Weights of a small transformer language model.
Architecture: learned positions, biases, tied embeddings.
Training: a variant of Muon for these matrices, 6508 steps.
MLP neurons of a small language model. Each row is named by its layer, matrix (up: input weights) and neuron, and shows model dimensions 0-191. Each number is 500 + 50 x the weight over its row's rms, rounded and kept within 0 to 999. Numbers have three digits each.
After each neuron's rows, "fires on" lists the tokens most often at its 100 highest values on Wikipedia text that the model never trained on; "fires after" lists the tokens most often just before its 100 highest values on Wikipedia text that the model never trained on.

L10.up558:457427511503519535450558489477421501519478453561484374483474497435467467469531580521455515513533578566528433491545523519552519442517424394542464555483544469480554496422530459485423463440536515549440505503431509474570523530567473477516597513511508420547617569529434595508479525528543551439508540509563490544599543452430551479479470556516588409483509465536436541622517573433559388466454448436537411468516553477532473491506489453434480538520501447525579440560511537413505436480457431553472567515527494565570510472493483577433432577426565615446510539437483509473488456455503569527
fires on: "or", "t", "at", "h", ".", "ap"
fires after: " M", " c", "-", "2", " an", " r"

L4.up120:483549471496517537446550530471429435481425444468533526475566503384426490531493612561489488623481492390470451438511490559446381598448458465524527513511441553604568478535455491541530591497547481482441460567476541414432525552550463516605482463598491516464519470562487456476557423541517451482569498529556454478455378542523481503449492482595515514497474452532418481514469550562470484464493490546467551530492455470526533499482513556526470485452424474520515541502568601501519488573490574537486480563558489454483509587441465459381411479609521567517435473553512448422591526453467534456
fires on: "\n", "ab", " is", " (", " to", "),"
fires after: "\n", ")", " S", " =", "ar"

L12.up508:413545502392634416605529506556456538492476473471553454560485514558588495374457553471355506466529502499550533542459465479465419494479456498555521424471457404619542579483509484501516435532475468495524435570490420493464506573570604526475560507501496551485435539492496392459560520505574531530464508465479467456527477497496524515552602472523529514484548602490518490437536532570518527554463516468521471453403444504477364492529507490470477556539418547399446404555527560504531491522486506588482501493488454478496475499491515563485500462432498628505431501469547481527462549513436473586
fires on: "-", "|", "P", "O", "+"
fires after: "\n", "C", " (", " \"", "0"

L12.up20:629532493541463495475454434463500533408439494480428476556505469484563460482551459514475537517485522507503481476467560495563487509496568600546532446537601415489465486560568512486578527578512490422464464420420465528646468593498552455532507561450541491537563524471458506543551478572512433472544512470470485560480530521493592472468498560490403463519431531509473486522499528540450464577548502437473433634476423376538491576446619463499523463426506491486512492439499489443500491438534484440469561542533450457536463574559440499407433478496381612483459499508543487517485492552564382532
fires on: " —", " W"
fires after: ";", "):", "."

L4.up5:472424599451532527467497475497436433525491608532476451512489523461437549554505556442472444504438545570495499533409419423473510558419515440600482519537412510546432511458505605496530491546489589474472486402476455544518379539527530474437506450522521553374458544476441426534478505554570541470533578528493526494539585418531588607456444537610546522467483469497467533535493509493464426514563500593476553457520539516460477492509580589489509461429481511487551405391592537460559510535493545525544430540496520454537483549466486406538449423507433465489530516557587546479486525452465456512
fires on: "ut", "iv", "all"
fires after: "ec", "rib", " act", "stit", " inst", "an"

L4.up214:479461456454429514531491503505528548530437468528534464580494476496552506505500485521486428588488536468569500491580382550510451505522452511502519493540466494478476568521438602550405529499569531517492486562481413497448432473551443460550539490493547522562444446439547462500416594468401530459504434579533579473423530493555496467569485553527479530545524512473504435531514441488591558460547515429435484541437490541580422538557540394425484419470491521479498377583506560484550477490501535488583468483586576383510534434543447534566388555448490518463381498536508434575448436548582512534
fires on: "e", "iber", "en", "un", "arn"
fires after: " r", " L", " Le", " l", " le", " e"

L5.up464:414546411462493510587449555504479483504548474532437418527557590474559618481532493505533508469485417518543558552565526401521530493484381536507602539495465482480518502534546501520468532470485481528485428480428575557484482504545469575486522584570552486454544410522516476463495472534503485505516441476572561593472535495474469577575477484484628484512480526432447413448486467460533501470556420462520516566511493502528509509481418581466514471447507469465554412524516435490528581578539496556452389466535440576438522513573501504532453435390541485497355539594434418467497444568548425493
fires on: "re", " de", " /", "ir"
fires after: " O", " The", " the", " A", " C"

L6.up127:598501546435444477510522533458497450401553469532530520493499443392444559523500604492456534509470392528507470561593545513538501512519497498518463514544587363434480546476534551523603518471577502499575549476518520473501534499382513437549502531385594586500481496469483534502516448484522557475394544500432464598504471577413492477479588509523425411506511602521427569462483466615511439524506571470445404438410532493509453514496533557436492428492526488542511444527542548452547436528515460445500479591465503544432501477499518472480557567488533570530485521502410559504521461567429465462
fires on: "er", "s", "le", "it", "art"
fires after: " comp", " B", "eb", "b", "ord"

L2.up12:420446397506475512582491397469513527506444469502493528548523539568422495384535472519532462557482468558487542531539408478554408508466532467565506545518442457537532517439492459551487456531516512525505448473430466439408612458514463378552548482493480573490488423473470339600555561430498524526480497497489381525539510579483505591505536567411474486549547498547453546510568474417446451407449500545488551508438549424469458504499574571547414476549516493540541460434574486524486486439520523558508542463497570547539494572490555435491516467387482504491596505506508528609509541507549480516
fires on: "illion", "any", "ilm", "vision", "ales", " by"
fires after: " m", " Comp", " F", " b", "ele", " released"

L6.up124:532468467436543508399529538455512477494547615502563442495489538492414592527416469530642506438511551529514580473470512514475436432601488463578437501511484480523461477548451570527509585434510547595563510505409538525484541522509442548537467596461569537479501504523565417445542619453523518461514525598466562502459450395457472385414452533497414508469489514484466457553513548433474576460564537463532491472450454470543521511548541547522596442429406552527504484515498511449479410516489531551522516514451436528486524488575380503533428532524431492446471452556516449481468477540499592453
fires on: "The", "ed", ":", "aced"
fires after: "\n", "ry", " pl", " \""

L7.up516:467505510534509554454401438479422565519503596424474524590529564502548456383514570482535428556415542502571489575454496535470476554525464526485587536488429587529517436429519520510550540609458489559492504553539490502475515592464439485443436513485446509529534573434451478502430548501515473442440467460544454481478537600580560464397508523456394516563479511558528477503528516450464529441532401634447436582430595430507502488515485436461485493517470483443585556520570494483544476501502519477540443460535413506470454506403537489546463505438388517502551483518475561515523594559508425530
fires on: "n", "ch", "ann", "m", "il", "c"
fires after: " S", " H", " K", "ch"

L10.up47:459604612629421449598456526518511590588451457512550427490454464608481531471532534573479520565518447451494497528527459531570380477445517458409567467499567466423515501496446469525510593487532472553464492522486468482543494545523453497540533496499418469422552515446499520520549507475440571526444492448520433530523441513567466532611502471438470536562621455479518478440433523443587505481475484478483349479507417414552493484541469595450500532483573497477515462392509519501511445536512489498558502466431542507521560557590507503535463525543460477477455520494499541470549387504498525382
fires on: "6", "4", "7", "5", "9", "2"
fires after: " ", "4", "6", "5", "9", "3"

L6.up237:605449462514521481559516530533549528452468481574535496476440521535579490474384454568508397532438531436521492507553544432509436533532489440498547528429524499564471402549487454571547582442491400504539501466477552454525566347428404532488490499466465453467560510416476470441461418510536446475569525531491454553439523458523510430525500527506546486540509446563512487548558514464421505543575472553488530553482465509519549477432537537487602473492570387484571581470509565503489465542573507548479493510460536427562518460515508559520523448444377471357474536490597522541436533439588444539
fires on: "h", "es", "im", "res", "ina"
fires after: " met", "ut", " min", " sc", " In", " Ch"

L8.up173:535540516476443435556450491461517460520556459505493531588537477522396534499419496514527528517502470439464498504574497455531487537431424515606566441551432475544483615475608480443595490426487505514480511526465540442485524508428565475449482432506509621458520446513584423537565484459530412504560466496513472506475568507390637467521412558506458509556466509567455559514505556534484360531543490469505452489436503525558441542507624539422513535506432480538471494518531623515492509577451448470491515515508574574551579509439410531529516473516426442422453565488557493408462471488506455521
fires on: "iv", "ut", "ive", "ar", "ain", "ure"
fires after: " act", " min", "ult", "ess", "it", " Act"

L12.up309:572546499537498542564475453613473480514542473504472535433465570530598450461500503508465581470554516527529561591581417543391434443528487391568440532427538507569459509492497438503557561531533522508485450649460438479574492534576489412534503530483471570488489511495453439496401486518521520480525447492476570438485356500554501471544448531552476481408542550507428559447546478492558514493504493439425480423537541514488445478553495470434508422473474560533397597565500502508504432518539488541479552484408524489375395513530559435501507534529562511500438490557519539500398521501505475427
fires on: "\n", "h", "er", "enc", "r"
fires after: " |", "u", " ", "e"

L8.up276:459500594559527504492548525385427445475447469501466513473514501532500476481568428544450549504482461592486535508494523444456599565484485513507444475454522465424510449535440421440543516499533473570544453594405521510487469527596536475497496595494595511537485577533456421494559557554441473492434541455432432548459491442563455425503442561469503535434598466521450602426523402497502522480493445491509578415517477492524450461539451560450472543555431541476450454461474520534495536621529485444431584548547531556453518502494392498475556582500478592456527561456574514497584386546549548515
fires on: "oc", "ol", " s", "ict", " the"
fires after: " v", "ir", " inv", " f"

L8.up96:540489499387513469508507489507430514514495497514530407540527563474437461367457520480478458463521449479462489566521576457540518480390450452503483534459500469578516428452444474539561521467547465575504439582503466532520523525578413582612478524539478557524460486496466601496492578454530539457487565408524515443548521432547536497423424567548538502520447426517550539428542532479466479550467499503425476530509516421456536442495497528462539447436472527465451456565532524492475557475516525643447440467564518534442468470429500537615422516550497552539388534538518647484497622550436456555
fires on: "al", "re", "ad", "r", "oll", "rans"
fires after: " G", " B", " C", " W", " St", " Br"

L8.up252:500511457438490455505482575475569481480495465576534601466490478492402556614377582524490453436502464500502456553465523548470407453512547522468534479570468516495570510445503493550542507569503484481552566461427467478504457521473499450490513556540505531439517541544499570442541498550511443433451469497446457452466562530546543475526558571465442624415475581603433620548543461495468514543433408546465438542442507498448566402461554499419571517508471509403523510544527486492462484636450537425528493613596420589494432511519497470518549489471468466475418485536514515433476458500508521595
fires on: "\n", "ig", "ic", "c", "."
fires after: "\n", "ur", " or", "rit", " U", "ir"

L10.up512:579491464392502553494502479520579521551479541565561485513552547395448455487533538597518395486461498385436535481458465533565427525460560570504569460443496507498526540445536522532476462449514428481575530484597448567588566515498463544541542483454429544538446574525421426487514509583522455573454431540481486413482454503584581485503463432468576433479543539510409487502523449416456481445470438538512483562402492613537528504555471502509520535395534519469429516579455522513485436519486498518489514543524525550515505483501483513584548414374448567442472514534443406541515555538540447435
fires on: "k", "S", "K", "a", "s", "g"
fires after: ".", " U", "ur", "I", "er"

L10.up204:508528440537520511501557517530522435547526508530502562447626558470444501563416566547430532519431460517500499499552533499471444460366511517484485546540512388562494532589474528584483436492475411540395435491423546529548523452357459516509544469528523501536514525492560467430530500478583475486445556558368512456467498499513529462432474525480442571429464489505458476502543364436445537567476527446481442520510515517445499485461470546549509480541492526514472523499540573541512432538572565452464561465444453523490530532465494446577629410520482580477502593440500416500554564495609542579
fires on: "\n", " the", " a"
fires after: "\n", " is"

L8.up371:500477450533541491506476441530502505521484482466568493478514582436465444511511575493488492569510460411534486491539605536564472532430542552485471510527514500507547486399486506601502499458500412469538566430513584447579535539572385447536537530528467511550494546475529550532560493360488575500469449504378486485438419472542465449537529511491486537361435491537465567444582544421506470434574456556513656481468468503541484473499531517559513479432501475425521456508481428531554517531618374525513470518495494560545545414567508477523547561446451491413543496483420538590508501547419462464
fires on: "y", "5", "0", "ol", "4", "1"
fires after: ",", "av", "op", "ab"

L7.up550:457469491418422532466525534520589396439562420467474523418539464543530457485571508575430451470469587459591527490496439426465485472577428442481428434460448490501515474482539494546535486517507438562549492541613516514431477518509534522408446433491532463531576494561585505502548455426485445458546474514540491430483530518493577457501497542533509567519659505600510554523533536418539465482568553516617529477452459465452464493574476515542557510514513475561522468504456585522444488528540502473551360544553598523461455455476509514413499503477453590533382425551546500546528451535462465452
fires on: "l", "o", "f", "is", "as"
fires after: "re", "ro", "ie", "o", "ou", " Co"

L8.up429:548551531460575528488429579446458484491530518569480607445493502502428467578629548516562482674455491508511623475532534450537405551489499495505531451454501526491503527480527559488540487422580509481630476494441567431520562436521448521512509531461431456470432540516597473451528483420513560415490434396428493515475507452509548500451551470512354516528552586505474443428525503464523453550524506528492478462484532488513523599463444555552496491573474461602512466483567558546527538587439476479480486516501492437455503435510586477552515491505456507477418525509480497489390529445445496408
fires on: "c", "t", "it", "ies", "k"
fires after: "r", " Fran", "ch", "ec", " U", " Ar"

L12.up462:453539439615494578449482555480545513485503567538448476513450527540536470550480457493457550465486443549528514488463491452546517559456449491481406500480570572468644562476498471435460433457463479460469550479493559547544478467541471476562471478471515514555446512516555483518540521382589475418487440460542472483592509512486519432507562471490414367461555530534478587457589474520545523474515564499485597479525590543438531577527441442503487498477439442516554416506528413545435517521523538617516440538456405364472579506535470483582612532469525497467519502376510490454543465517488476586
fires on: "1", "th", "h", " an", " Th", " Ch"
fires after: " ", "T", " a", " An", " at", " of"